Part of a small language model's weights.
Size: 14 layers, 4 heads of 64, vocabulary 8014.
Architecture: LayerNorm before each block, learned positions, biases, untied embeddings.
Training: a variant of Muon for these matrices, 332M tokens, 10132 steps.
MLP neurons of a small language model. Each row is named by its layer, matrix (down: output weights) and neuron, and shows model dimensions 0-127. Each number is 128 + 32 x the weight over its row's rms, rounded and kept within 0 to 255. Numbers have three digits each.
A block is one neuron, or neurons of one layer that tend to fire together. After each block is what it responds to, as a language model described it from the Wikipedia text at the highest values.

L8.down1:197082143127129196134086126089144102069164100109105101185149112127080147094111079141116142085164187098101141118163095135102126155119160158182126133153155102193167104125086160108113119079100157095111108156171085171121095172120128124118084127164082168095146103148092095141130178086143087156148134105079137142085139142165083154161129093143188115196111084117124137072093098157144126124112
L8.down89:169138080118131155138106113114148151128146106137119119137176146101083106102141145131126142153040144187101140097152081143094140110096134089109101117105155122159052139137091126064145117080161107141138166116180134092148116121188181135131151142057052060189119132109125140105173161110121111100113134124124110087114115188153158175076109173133111092095128186110126181139133180086061114171205
L8.down104:143107141143123126107139139119103125106084146144177081099143151127071097146134165125088119171067136106111130193070192152100132112112150106170138103114131138114160167157081123137080110066178116107148150102149157075113146146165156124124153116118174049160144114145102123154171096088125149163177124148153119099136119134127143128076130115124155093087143068137185083198113162176107141182109
L8.down125:087072115126082177164131138154203127175079201141130099094110135059150129108146156101122155144115110053095114164161164090136174090091093167144202051082108153156107145102179180134198167072105154167115071163154123138094157130143139107169126125052129144117153121142090117129070105145185168100142139142096084158167128133153132096114117163103095112225075133194086115103114126118133111061113
L8.down151:124111146161124104054187148114119088097063164147092149087099134088143111149074092152160129148109149134141099149091134153133123084136113102125095132095146107084098110142072097132129139066075127145078155156071128137136173135175106114131154144138113076148120101169185152146111175138145162159093131128113185147106143129139068086144084134150193130111170114136121166134092099136111208150109
L8.down152:082133209119169120127092061125107126062104163128187111153103142142091138106115179137056109089188086074124115129083126145159130148110111166125100145095180133182132139122106118115049154139095089116133119149151152159136143136145152129088072125171133125136145118123199054090079124125157132117114142194147186200145200119107121130132088104078235115072156144079122135133175101090140109114106
L8.down161:115144155095119095088088138164149098065083104109111131134095171128070113132106183117100129081170052086152112081134120147160139166103155099171139138094190101119118167101146192127161118106104176175126128146141130137142128167160072160109144136173189123173161096101129105129095142162172173115120130072122129131068137121112149134128020132119113143149131085111149125186118164137126173070119
L8.down243:137124098138187136160134106129153138122147130133148168071105102102162136066191127130159171177089101139149030147156118144136153122161107092175183080137112127094061163106103099099121138109047125133136079160078139148142168082136159123114124168174064089118163150121144169114140071120108138131111146140069137163089145032149109105142158099081090100133170122118118168110142193026107122129131
L8.down261:158147145136132124119118122177142200124150109169077140142153116159103161127107122115089135146133126153123184160128097107133132111177147114124163119101113167151116177134095141128101103152156102177100104084077156102108138139072126123084113130219119136109124151130220101178125127101120090141140037112112075125092085061158136103229141103130150138173073066114123116134162194113166114134144
L8.down266:097093080175113099131128103116170081134121171148138042149169144074126139093130142152135136118103143151159083132129115118161111152162131117166127141130102130139177140125151169111121153136086141142102122042108111064152116155164126169173042119137119080102086146129139137117145116119168122108185129164092100188185162094143192154115087125113091136074170150131137124085108142170124097104120
L8.down574:177144083197137183135143120090198098090175079156087158143133187182108119117097083142129115141081133135064139185100175111177151130112117109150152162187103121114124137101131168143118172097142144110104152119149131176115094116119161158162152105112144105137093119114065094129175092087112154183195149082139097129161105162183139076108159123108094106208147173156137130093109177174171063111113
L8.down617:142180094107127139135091111198113109085158096123124122130100113134118182151046177167140118185108106176153142144209080085085168164071077153093168116063105133113144152085129100136146146141124110113153106135130135162142115151104173148180070115068096116145106128158141129148098109136173133106151070101143142136150142214164086161130093180099126081074111158102156147098135137146073112152130
L8.down791:136093129134139193093197137116122102150065155112117131121088190124123153105117103133150118116157073080085156087137140112105122091147085149146114145087086070159130132195091096130122134106180182156113150068105115071153109195108092189097139068116125079147157151183154149094192096118144104122120189093089150102157107149157118154095118065131175128135143137095119143103117135205143128126065
L8.down891:159133131161143136115142074142150072104159118058034153110167150160182127108138129132084181104131172138087104129117165093070061108135182153120166087173150128131127130140131095133146194147138116180197116148068068096109141171120141082144113134143129160107110152097115155096099156148151135094076175094127122133111132071141118166165071097146137086201105109137078136176121139097065132190101
L8.down906:119122146123156106181144142125154093167138187124142150130151187168153131132119143103117120158167093138086138130128152158142181172161158141153075134125090145124124133136085172118092135133108090111135089115165108172093174037065130102123211128094148174139133121099143159154139124175127102158134045173137149126160156134137140149115130155137168112151166123142067127100155195169167117163149
L8.down979:141163127149112152107139107117201125127122119114183154106141167175109133127113095138057144144085083153128126098069180134139136191166146128126130135109123162185078117145109074130127138183116136129202139097064146146130117120138157140083129120110083128174171165130123233052185136078101148184091139090028089076183170140135148082097125138154224096111107112025106129073165180150155165092140
Fires inside Wikipedia table header rows (pipes, the line break before the |---| separator, as in D | L) and on word-internal pieces after prefixes, such as dis-in-tegrated, un-ass-uming, re-aff-irms.

L7.down716:146151039114148187104113120181108144113133099140075135156093189160089132141122128138138133113079109156076170127088143150137144153172132139100109104196086147096144073100125153143137097077075121107074074121130148089128116139150151161114140163054141081158191120123137192100138133125118121168125148129086105161112111114110163095184202119116194160117092067143095132085132124131114161227182
Final digit pieces that complete a four-digit year, often after "in" or an opening parenthesis, as in 186|6, (198|7), 190|8.

L8.down33:171120255096143121078159096151087128172107174141164167150123106128118116143166126112115110155097160091125050125167145148133129185169123077070076113122118167133118150141113060078113084142034120175125120113145094132148145122184128187129087106206130176096161138144149104129103097096127138137094115077080160169103143139112184131205107055170158146140158116145131098129120154110129122117116
L8.down159:149215123176168121156154132073140125100112207124100153121101166102142172178174129132110127127158090127138075123163139108095095139129116110118108083122096131156135111112185149136125136079131118168078138133153060142132110153107141175168129119074107191127115148190162112152119155128147143121085080104092096150150174168033139155159131135210091076133150087100133158100140112146125175098108
L8.down164:206154091084097145088131093105087127109115153144114124175125082114171111082157136168136173129158149070073141118145118146093129090167071194094149095144171103106111128121115180093102146097124122216152144145137128094106155128188145123107158168217062130170103134144155133114097141112139083118137165098150129141050070151109163121105056106159100097144114123091130094094079191162109153184178
L8.down259:114162133084160070107120159075168141104124133133156115093167095066098046102133126138142065179112121117120113144159155140176170167131127115167080136095141116087195070124146161098136143114194108136051134150171147114112100112172095099155129137130073170175119049172108100143144156138124146100072106089143127184095166159141137147149158162107084171125163162137071118145179157120155142155168
L8.down280:123120170095144163122125145165124090125176138091150133176149102141189140100100091109177133151160063135164123159085060166113115132153159159135106133173128131081088077112097140125163114072103201101107163147125133189107114130188185099116119114145119121091126121117125139104124148146180149154108136131127139155096129137122134096214127074155104135197128102100143135110134155152088124141144
L8.down345:117143128133159149127169125125070123107164112124140145158127139145143126103141144156170118212142137096075181135135183123086148137162058146129148073125115130081136110149117104133120098072106151055105087122119154075074150152092118128143083165132156124136154154164059183126213126062105068100105172168154157168095130126133122101138157098106198145131133146120107070154079211135073180205134
L8.down390:125127169102197116122085130176118137062121140177164162145133149141155083143127134113167140108071094158158170150151131148163105189157060070164136146110114135128108145047122096164141141117136154121112103162148154144092174129130130144108147143214113087197166095118177118177086193162160183116120094130131087124107154113091109121133108137136173090100066149145131108118112167121120157122145
L8.down435:124152148110156148162125165159108134136155114101154138092089156128126100148097195099149139115115140124113155108100140158134187129154152150123120106139164187068098100151095109112100145123152082059138099095160136117112078133115110149100075079122147165143178137079138140164157192107113169099126120150120069178108138145083110155124094123136145104127116080134169110082069081197130148107154
L8.down494:155108124133116158101112096103128157085123154152135129095111059130157155088185100089135077115142103120123102105104137164155134108081140121201153106146103071124065076129124180160149111139130145078035138109118168102181165140135184145105190176100102133135137120105156131165141172148185107162161155086095160104125182153119124118125166194063126071145156112151136125033137144176151119098129
L8.down496:086147115172172079124079126132149139174117106156137162134106127159105125183170134120089159108151177121132111155132091109143078089142091126195148046124169130140105164138056108130119134119123112110149195174052122111119100163130094093134142166116146113121126111106142067153083134136102104128105100148179093132144133115149099125142098122136179153175189141096134119133119139118133092110070
L8.down512:114147131122169069129132161125119061094118141109141138155102141175067098142134114118126088113095161164143197119104159137071101155120116128176140141188112142135132115096097149160164165147110175129121159137096125091136091134154129110192183161105138120114149171147093150051116127113129108215202151127123086113159181120125102109127155105109091071113122135069058151118124156099114130173168
L8.down640:126066210102133132136089186132105108164132114145155121203108151152127141168131121103182148176136055106120137112062175073157106225110072132102189132109122129156140146112073128075093152146133138120074127143132113117097066099137132094169149096148129085175095115197105138112134136138160084108096149154109103131087121131103144085100162107124085136124139120173042172109119183179165078113165
L8.down685:064133114096145050102075109114146137117126157128156133138159190106091095149120157090129118085139158223157173116167105152188122161144099136136132157172168031116180146146129151085090105158112129136111106084208167144125108115104158139169152105073079115153132118130126139154083142117138109073133108165093125131170106223112185109104098100111171128173105101054211084134099131067100141170074
L8.down895:154089087110130154104151119199160138145133106133133104139127175083213079096119067141112056132142106117135142142132174124142156124136074126159112119141105198128164151100117133119224104127098105100152087156095141084134118111169187117140153131133027170089186121153128106153114128139077134073124112118085099133139096182151167067145158141154147109140205108092120123044109171159170179158135
L8.down915:146123056060134152144116143099097159107097132123136111142074172096133098104120129088119122132146125211167111148165091114200090149155118157092119179162073121168133159152119183131198145129119103144113130185098141096146107132114093129140167150047139150149173094106117134165147131104111145165112098099089127137157119152104213132135193165116131101083112117132182150130092157140030126162121
L8.down950:148137180114138203148078075163105112132150111147115163102065114154088147125179159157103157116120112102139113103155106107147159119108123120088135125108105139046085105155129118147095126164118175116135135130179159089145113065140132118172085183135153107126123175162176145112186139150236120091143083095121077152119166151136152081189160122141227062115105127129159110155152103148128113144208
Place names (states, countries, cities) and years that follow in or a comma, often mid-word, e.g. Pennsylvan(ia), New Or(leans), in 1998, 186(0).

L9.down294:154120139134132187150115204124079148090070135121083098085102148125118105133082054086106134130161134104111089100171143106115137145168152226165094121110115087068091146178171165138139146122166134084118130133121110177171162122134128126113117139118090120089164140159156129138134169135112165156131150165107139145156168062065097107142073175116157141130104136075140180178118075130091180084171
L9.down366:116140102046129134150092157152095159066111116122116135112090105173109161127074118086118159122117061132100139092153180116107202141100094205173167150097086118101109107131129157075145078126107088172146105087142141152139137172112137158149101101190152169087161112128117085127121200100130109099113134128131100178127164096185119137135110120191175150152148109051124100160142164115137139091067
L9.down666:094110176137112078150118111154108143128167095120115048172128130121127184097085137106113103180108114127119097130129165111108111163104075169148133149162124136119159130111126129139169134069117140146123100127124150118090121150149088147152137067094165159180115140124145194130188064153144139092140140092120110126134142105166063185135156168158103167116154067143122165068115140102116143160136
L9.down720:176103155074150174085110158131165180157098128175112162060165109144175087151113118125135102111160137101048102175179071114097134130084139170100127168079124131070192061111104120124156080175116135124107204132115115137119187128145132098072131069168101129100203157155130127130087101102077145154122070154145126157120099102117136165101091111068123128140118114097082158164186069140124116103119
Pipe characters between column names in the header row of Markdown-style Wikipedia tables, e.g. after Team, Candidate, Title, before Score or Votes.

L7.down630:098106060085081134154111173124126158125097150136213143071126101118141076131171106141157138062153080129162090145169083110167178127136165153093106171149111141123064084125110116107087070123125094127165139150140213101093114150126092126063117139184096189115133148154155137130118150094146111134101061166090090184125133110062195136155095117087162152025126168117156175153118079148167139138144
Pipe characters between column names in wiki-table header rows, e.g. after Pld W, Candidate, Title; also semicolons and "and" in header-like lists.

L9.down54:159121103083129156150081097100134052158146110169158130114127153113195187071087174127189151135177150108129154156164149142125137200172041154095142112169157163112121128101108130103128096156152160130065114119162130108123070189122116161128129117181099109088174151079158118105157088106121165138123096124175088105095056085123133165178141127166110134126079149132097161123132128146115125196097
L9.down216:127138107084161134143160110091114116213124138098148119104116140105149148115164116100182131147118142098127102193094152123135086162175122139087142132050136158102178099123126129122104173136119093164170091161115118109109211162133090133123102129070111088127119151171176143129132142119125138134133169133150132152176088119113148153176123124183102132114147128061145172167099141132136134199101
L9.down220:107097105097160148140170141117094102089162150151124102065099110106109100082143089199157116155127082127161164150120151098144126122104144143116148141128148147123141095153207112132107105201123150117097135094111137119186228123127154159111118129162078134106080127145132138183115143067163131160165074142097110167143147106118060126101119161131169158103211146075085173066080107108124191104033
L9.down519:137128167116104112112129178124111144165156161137125107155147067092167138088100180132158140115151132144118133116130156144187169127129118074174097105098137121098110167071178171124120224112139118058144095106146128168086175143175136142122108081000067191163132116111104082182144126093132177153089131136167107139159099107137195154158067132122158157170135163151165107052088124139165168131082
The comma or word end that closes a city name before its state or country (Long Beach, Johnson City, Newport), and in or of before a place.